{
  "num_key_value_heads": 6,
  "hidden_act": "gelu",
  "norm_place": "pre",
  "bias": "all",
  "final_lr_fraction": 0.05,
  "max_steps": 4957
}
MLP neurons of a small language model. Each row is named by its layer, matrix (up: input weights; down: output weights) and neuron, and shows model dimensions 176-303. Each number is 500 + 50 x the weight over its row's rms, rounded and kept within 0 to 999. Numbers have three digits each.
Before each neuron's rows, "fires before" lists the tokens most often just after its 100 highest values on Wikipedia text that the model never trained on.

fires before: "\n", " United", " of"
L2.up913:475489524461506607490558467398460523364458418411557498482413456452531511448559533491504438566435535508485473481469462496493476450445579504463543531515576476492475589538530520528575538458427461361567499471514516535534567536541489577453485479460435503530578530470552470525486473402409512523481541387536409406415558559534485549514524558486419553504424411518517453549467503515514409436548
L2.down913:455602467532465477466526508462552513437474452522522428488489495519456615523542486546483462393523513411517486590448530579511614484460616532522435540508535472437505594532505495442474584599559426552512535479348541504546560538475476469549572479406519455568556493504525514499569480536490498539428491410447500592466459516481612498482556491477542478521498478510349532518475462369452522510472

fires before: ".", "s", "i", "ing", " &", " and"
L10.up248:466536484550429576440530463493496583516466471584486501473429485466502548449437542517493454545491547481489509484512555488548539544488527512408484468504521483435578510494493492515469553455443413462493411648393528490585572481500463505492571530435501560454522537494524548504568536684481520547482504555568471468429454542522486501492629549519404535485550548406366461487530497553499433485595
L10.down248:468477493429549560495494473586537434467549481539460446424530489488595511505470508478495455434524444501518434420492454467539470545452477552495602521502503444490649532426493430569437474530434423497443476574452512519532640408455520437477548512579519514415440512414550507684562563554490567522450535487438484537511565488492476467508458514513515526416504495487541489530522479399489496444596

fires before: " to", " by", " on", " back"
L10.up842:510517477533501554539542583493474432479576476535466465496466508483472493515595576460552463514577480465603518488491478557476519527501498472494516387533487483499466497419587498509502582400495441433479488446509533415486473488537593474478577486568608560418419383466548490500511532546559565500573469514527452479458463541548512519470486456473466486558445414480558406555533480502536477447535
L10.down842:534430440541503489465461473488446479518515533493569463468494538604556539481517516487449576459500604524483451452405434377401469589556438532455507567606544499507490564538485481502527432495480563523539429521446455500537558463486472503461410442447446463543543572540489492598535476476432433457452484535434570495438502505496509512577564536557461482444475583448501631521576563520537558441456

fires before: "y", "in", "s", "d"
L10.up467:499493402552480548481457485466515568437482545504472541509515404448510408477444493509531511503506475468529440542526578457458544467498459478404522574473521483457543471546522470387513513489535401494513471482521458437642567511560404613519542410455548536456527559475582528470577465620546485442469521451504481496483483511551505494466531502502475461575521428436444475537542454540558559472479
L10.down467:524558401485504548463391547568489460445507485538512533512598434560494462494490347570493449480463566546563466482484465494398456514489367404530419539633571428519616530568564502508515463506451482457547520557431418482405578488511508417488496499530489461563545568432434479546553534540519471399390528478442516505558521573532467450459562502503533490525475486413399357479582483409482455517587

fires before: "s"
L2.up203:456529452472529493564476502466527431454452493485504577531553527506448427488488509463500538570510462519505538553525550610549487480434478534474473509509515456417506550459541494511546495521477436533612465471489427519572544371525477606514394449476559531524473493476469596482514565557482527582514509466473524452505518541487547604580619511565436453531457479442441489380426480573665498513470
L2.down203:475476407525468393449344540550601472485562501416492469527447449536487486520462435475466526465512518520578522478584475511674431539509430496468482469536491603494503518486603552474538559525426555559463490493543507574552533556474511581550483575443549485479502512520512512476474556607536489440531513586448463396533434397433476598573515557464387479425430526417483530525472497496522529496507

fires before: "s", ":"
L2.up328:408512463524461515534529489521533417436560488486441536523547522444490462545566508478499497524514498456562602575563473602560517516430497563464471419468434472382576467583431495543623512525479457515534548446516419470458561519549454524453457454470495500540436549574503416534526591569470483502498470492467478439482517553508527472583518514517473434480460474495472492391450401632569536555472
L2.down328:500490482548461462494522434590502531495561426553505476408497462535479531589475400549483544487471481517539447585490431565543529416647403474437531488533530512535543557525518524544466485512551547574477486475544471481436488552437439551554470469480506486477517513583570458524517461541466519531528487511506494545434529469564485562536530602576410492526510481427494620471589516523588541547521

fires before: "s"
L13.up1193:490516417470557485486559466501637489511532451480475587491514502452495471517517498370461486480570430543408522572537545427522512604397488365478436457481485495446474509460579486507533434503481487452537445508535476468534528423503454552433488448512559455481518504616448554538466532545539519465457493427510383476497499521463531495441579467432453443564472410544510472459435480519472523442359
L13.down1193:441584444507541576419452516512540520450484469530468510471641459494613551490451477473572461498515469543491525586519582485494513541507403560519468549477543529457557573510533459457486444546469547476528417450588550476408485465478382500560483520441524509511548511540540490436536471466538553413446504486478518404483551482543541531516546482411485598441535514447461427480530445475479447454543

fires before: " in", " as", " to", " on", " of", " by"
L10.up376:484511550573524561488628572399520445457496468452537515545429496555442421459532622507485418548509514496561510505462495492541534544497572502410547447579524526493428523455470451446483514495516381502591514423497479491452536519512557527537506555561502504492497514443596520432514513586591577552499484488528427417499468440415548504507455481453537558542497490517481450525497527508570556474520
L10.down376:492325484535520462474473490549448504573609499513512513541513576513505602430448456474480603462531478511530512500464444527476491482460531482510423559497537465503486524485521527556546539526456623478501428523522518550523391451487531458503493431508465441495424581540410445566512544497361383542490513535426475532537475568523467437556573546487525452431537616456507557487522476497501477469439

fires before: "s"
L2.up18:502426435497499611517566510472559468495437519523496577550517471499397512446529481372517516509509485513459511487497572580591470479455477467446524468517480493338492553493571524509539531481410488526578415510523460593508552481542531634482483457578421495524437553587425479610475548537488518531526400484517465521556454512518492547475668497513372478457458441483514466387438411568596451513396
L2.down18:506438307429453521426455517472473512520495478519525494474527500556507606652528456531460464453514492471570477528618513485627555537544442585412543494491469512519549530481554535489561475606549562557500552516491499512483465469484500528443563478429545447565476505563571477436518485549508430422466435566403451515539486493517547552473535542392473550469612472467481467559513515465499541567507

fires before: " |", ":", "–19"
L9.up11:447476500515524444481475497479479530409623528572424403543530475445585486560527599482391502507525454445513546480441557446489398512518488511559449491535526601460532469425532471440459512529603425405559445570501569524648418532559476469458529535499601512484575537465475531643544476516546513465537533505470469579462491413514541534462520497564475479445517572518587458496469402536468493602536
L9.down11:383506569507500531520568512546584474508498534553518474429516532552542474448496517489560499512553505482534410555432425564412440591571502513491474584534416428436536602536517528458534447472490530603487512499611452509435504497431388625443431381504566480535483549502549478468433517562438597432512493488500514535538575488480498495547488412477470452527459481428438391558539590468542536461521

fires before: "\n", "---|---|---|---|"
L2.up1384:515397483496457611489569466391511438405482416558505515486482528463449448475452653521509449551464489552484538484559457520528490505537469420472531499542524507481519516610478573502499509540417504443459500485576525486514481504491433539570418468509436563499483524468568455580522522478460476520522469401493544388452525577515463514563700511462448558489493469509489479551438447592478470501505
L2.down1384:478497575494438496487550543408471620455505465416544434527513552400465568492489611451448519492587484540494480510563456473541451454519434439448429451460533460451487446503549463607534585602553570541528494442412549502530554481504496500542520529467527486435539512550534415585490437476375533526490479523536448543459526430505492425506463491616571414528407447532533339533533559530397491440422

fires before: "\n", "---|---|---|---|"
L2.up1350:512416502468489551439602424506502516426453470511485441561441466408411433434433552498508571589483549558479536549449468531467431582525473388543466476528517527461505570540456444454503503497479506486493526508509546476511510459572456499478442471527454538495531557516451501440400438472412486507524387517624536500468521495590536511503531485491458500515533476486454474469504360533450515474528
L2.down1350:442543566488507471390524509535503458456433435507469455527589560446526575419485572467525391536496527551456523500514466531479465462455623477519453459600538533575513520491462490597488534586399503509401475498543515593504487498479449503590566544384463454625486488487565476491502454495521516458594452434502449516497527381523483420449457525481602442584394476539615449497483520531381534456589

fires before: "d", "ed", "ing", "–25"
L9.up97:528532550513512512536479480525481492540457564466528538566468594523534516455448452538582501454543463416548536579466562379445455432440495410523448521542561490477488479547454506497457479431454453470540596527531493543500447467470473491556473356486540609454521503493481535555487503484589506483459554466577450448490490550484568502472513504497561521435492484498435472436521453502500490431545
L9.down97:456551499442509543549479575445499406422482499417606490497447503617444431523545456508518427520482488544490485487373449525585494518457420439488532512452465503587447562507496589399515501452604513535519478518451504497487522561568502472481562490548439498478513543525445351459565446512396499553539461410541533476482535510575450535607505467485510362479536505461585348494495537511541565512471

fires before: "s", "d"
L10.up560:491468494539442515426531510487482608586466483530602541550524509422493484602478562449440453508498428503494522484503582392429519534457535525401473547549487489512481409428558407500557540554571416459517461558472507455573557525543592526466672489449486504508581471459539490479522448605555486532576481440459529525548494499504493478516568447591450482464574555426504471416495497532574476393528
L10.down560:514536394471482554462418554449521531533604433501490498513502462551573529526526425459544487446495433420506497481502501442455567577406452502419432507564552481562533559413628433497547477590506530489620474550474543517478531523404483485527482449490492551521418473547490501401464493558523555409480478560458445465575510434491468446458542514486461523447486473470571421432463492524461519458483

fires before: "s", ":", " |"
L13.up305:527643441483608545585442567511472507500471529469535585513482541409537542411399488410459474497561411483489540463491529396562471492472479512461426508484509524452439596435507439523608472466496465391584439492442519492504543491518412544540511482487492504542599495475536483502526486559573524432518510506462440536568486417456479485487565513475516557421503532509411438440506509466453548504549
L13.down305:583502505510403481571549433622417531462494470451585472487433474529472416549569502585410527553435587520523421476472457564479490519600510472455560577537522500551555440557503504536472575604555452534487538520570526583490495440481572497394502511490515498460378433437486533491535482493514488564394436485554535505440485532451415443504446576520509471455399514418450461588509520470499579586486

fires before: "s"
L10.up105:526679429479563616447451500539474534464557459532461533551519518536571456397423484478564490470498456556509583529522591521539519502541460547468419457548508520492479534398554406471607367475537468454530403468513508539540484489505405477471560506563449519475585509598489508451570509623468579389478481541537489438541503463513508544477614454500482521504526573473470420541512455515551423424598
L10.down105:497444571507493443598564495449437453498497559498534494529520487433443451553512569634435495561402576477542418449459383481508545488549594533442560541478502487485492436625495517512430575513567472564491528556555459439496467486483646526542540475527482478510435534403596431576443454469485423560490577514537516460438492487415467488478460474545550457440480471573523474478528537451511535514452

fires before: " |", ":", "zar", "ac"
L9.up1102:484495615561468418514563446547518570499504439375426549516461555468436480527565561355480591501409433512483391537467546510511569522438476463472478463489591541437473514433423341549481519474587481478516440486422510452548458502618545526559510526581526383508496454479445409431557452516475470546535476517540404485433500528465473471523502503497473546556612529473590460489515520514504449478519
L9.down1102:567422481427512597515455580490503496511543459592530605499546475512454466462546455418486597458639559462514423507460447523547558538428536472507481454550448504484618630543512577503533483529507568514531535539503501505431569512471535417407360469527456583524397430486467451513468497510495463572451478555460580508608546479456554561510512463468560518479435527417441566491457619516556571477492

fires before: "ed", "ing", "d", " was", ":"
L13.up1039:469470461510482542572437437458536491464493470469570467540398481484479465548538481423561476419473410466553600529556532561591473554477482441526443502570544544531454507424461543471551503427433426389522564519617541523519516443534443547473480402438562477510499496441492495492482537523472454508586462492472547503582526583518479619472408597527581396602512443528467487436418498513509477613602
L13.down1039:500573526474491434488561561508506507503510391487583478417508491440531485517481443596451464584494524593477485531440583528522545443388399510456481447525440534409478563445484493527564568500589479535504550518505511558418497555516531409479616506500495529501550416553517515475620491480451494507489508496488463469570532531499455543523549518407462483442447606516504499535511505518469495404430

fires before: "s"
L10.up778:554524428527461518479487471431539504472476437486540539568563428486545530594520608428468484429489359425514556456509609430456459465498480524507520490531451527503539455394563405469510506537491425452571480503475547480491531535549474501481568541466486510488652498547483423520515409528553597521584532483492480586473405419595561472425526444596503493400488591480511474391531403545476352394562
L10.down778:513485554473534547454446541606468563498528481474384527451436477546520474466413478533651521499538460531478598595478445449613486535498447551453438525527525482486605579506584591495574439496495571482553492519486573517484576506425413601558505519476509484521489521580476508450492551487519475359458502530564470470485570460480462542525532604435517499445488528457454413561530571447476528493497

fires before: "s", ":", "ed"
L9.up699:465492466411543521556576459495481459437577488443555550473495473600465503502528445556540489513484516479463561426495545505582608523488502433576463374504483525459589425383500536556500483347492491514559610476612522582469479498501461537425516495547520531484466512534414493514547520501443542452479544466506404372542453481506505582530393561416466412443494512493476466493449464574467470474511
L9.down699:543630443461466479450443521522567585440500490511468492487498509585565490508461530437488532453481359514435493497555538478502516588438436471493514497503457423518546554524521454560536453555428472516595507512492521478458558492409403493524443409540497513461535447509536496450522542611523453496504533471541419495557583506494554560535570463520468618434486565450549481470527505427451518501571

fires before: "s", "ze"
L13.up104:479675433420598541451453507517455588496472445571427475543481510522526515407368572447542499496489521514460516485523579460543529537519423510437470522493467562457470590416589455469487289507584504495599407457530505520543513463466409511526525515495414518482540544611410544539548442505466627430444498465464401517455521419536529440485643531456490484504561500498504444502511521487519402396495
L13.down104:486470566474438531631601542515558520448527563463534475522454465462466344504522492638486513485498517536488435508488437534452550518509626509537560633543500458470501409562495513543519549529498540460491517563519480455510521429527559514486475448491574471497491448408504509452489545475463455551502465534492480429547511477444505485500411479549499428466478476447581136457591525494560576602545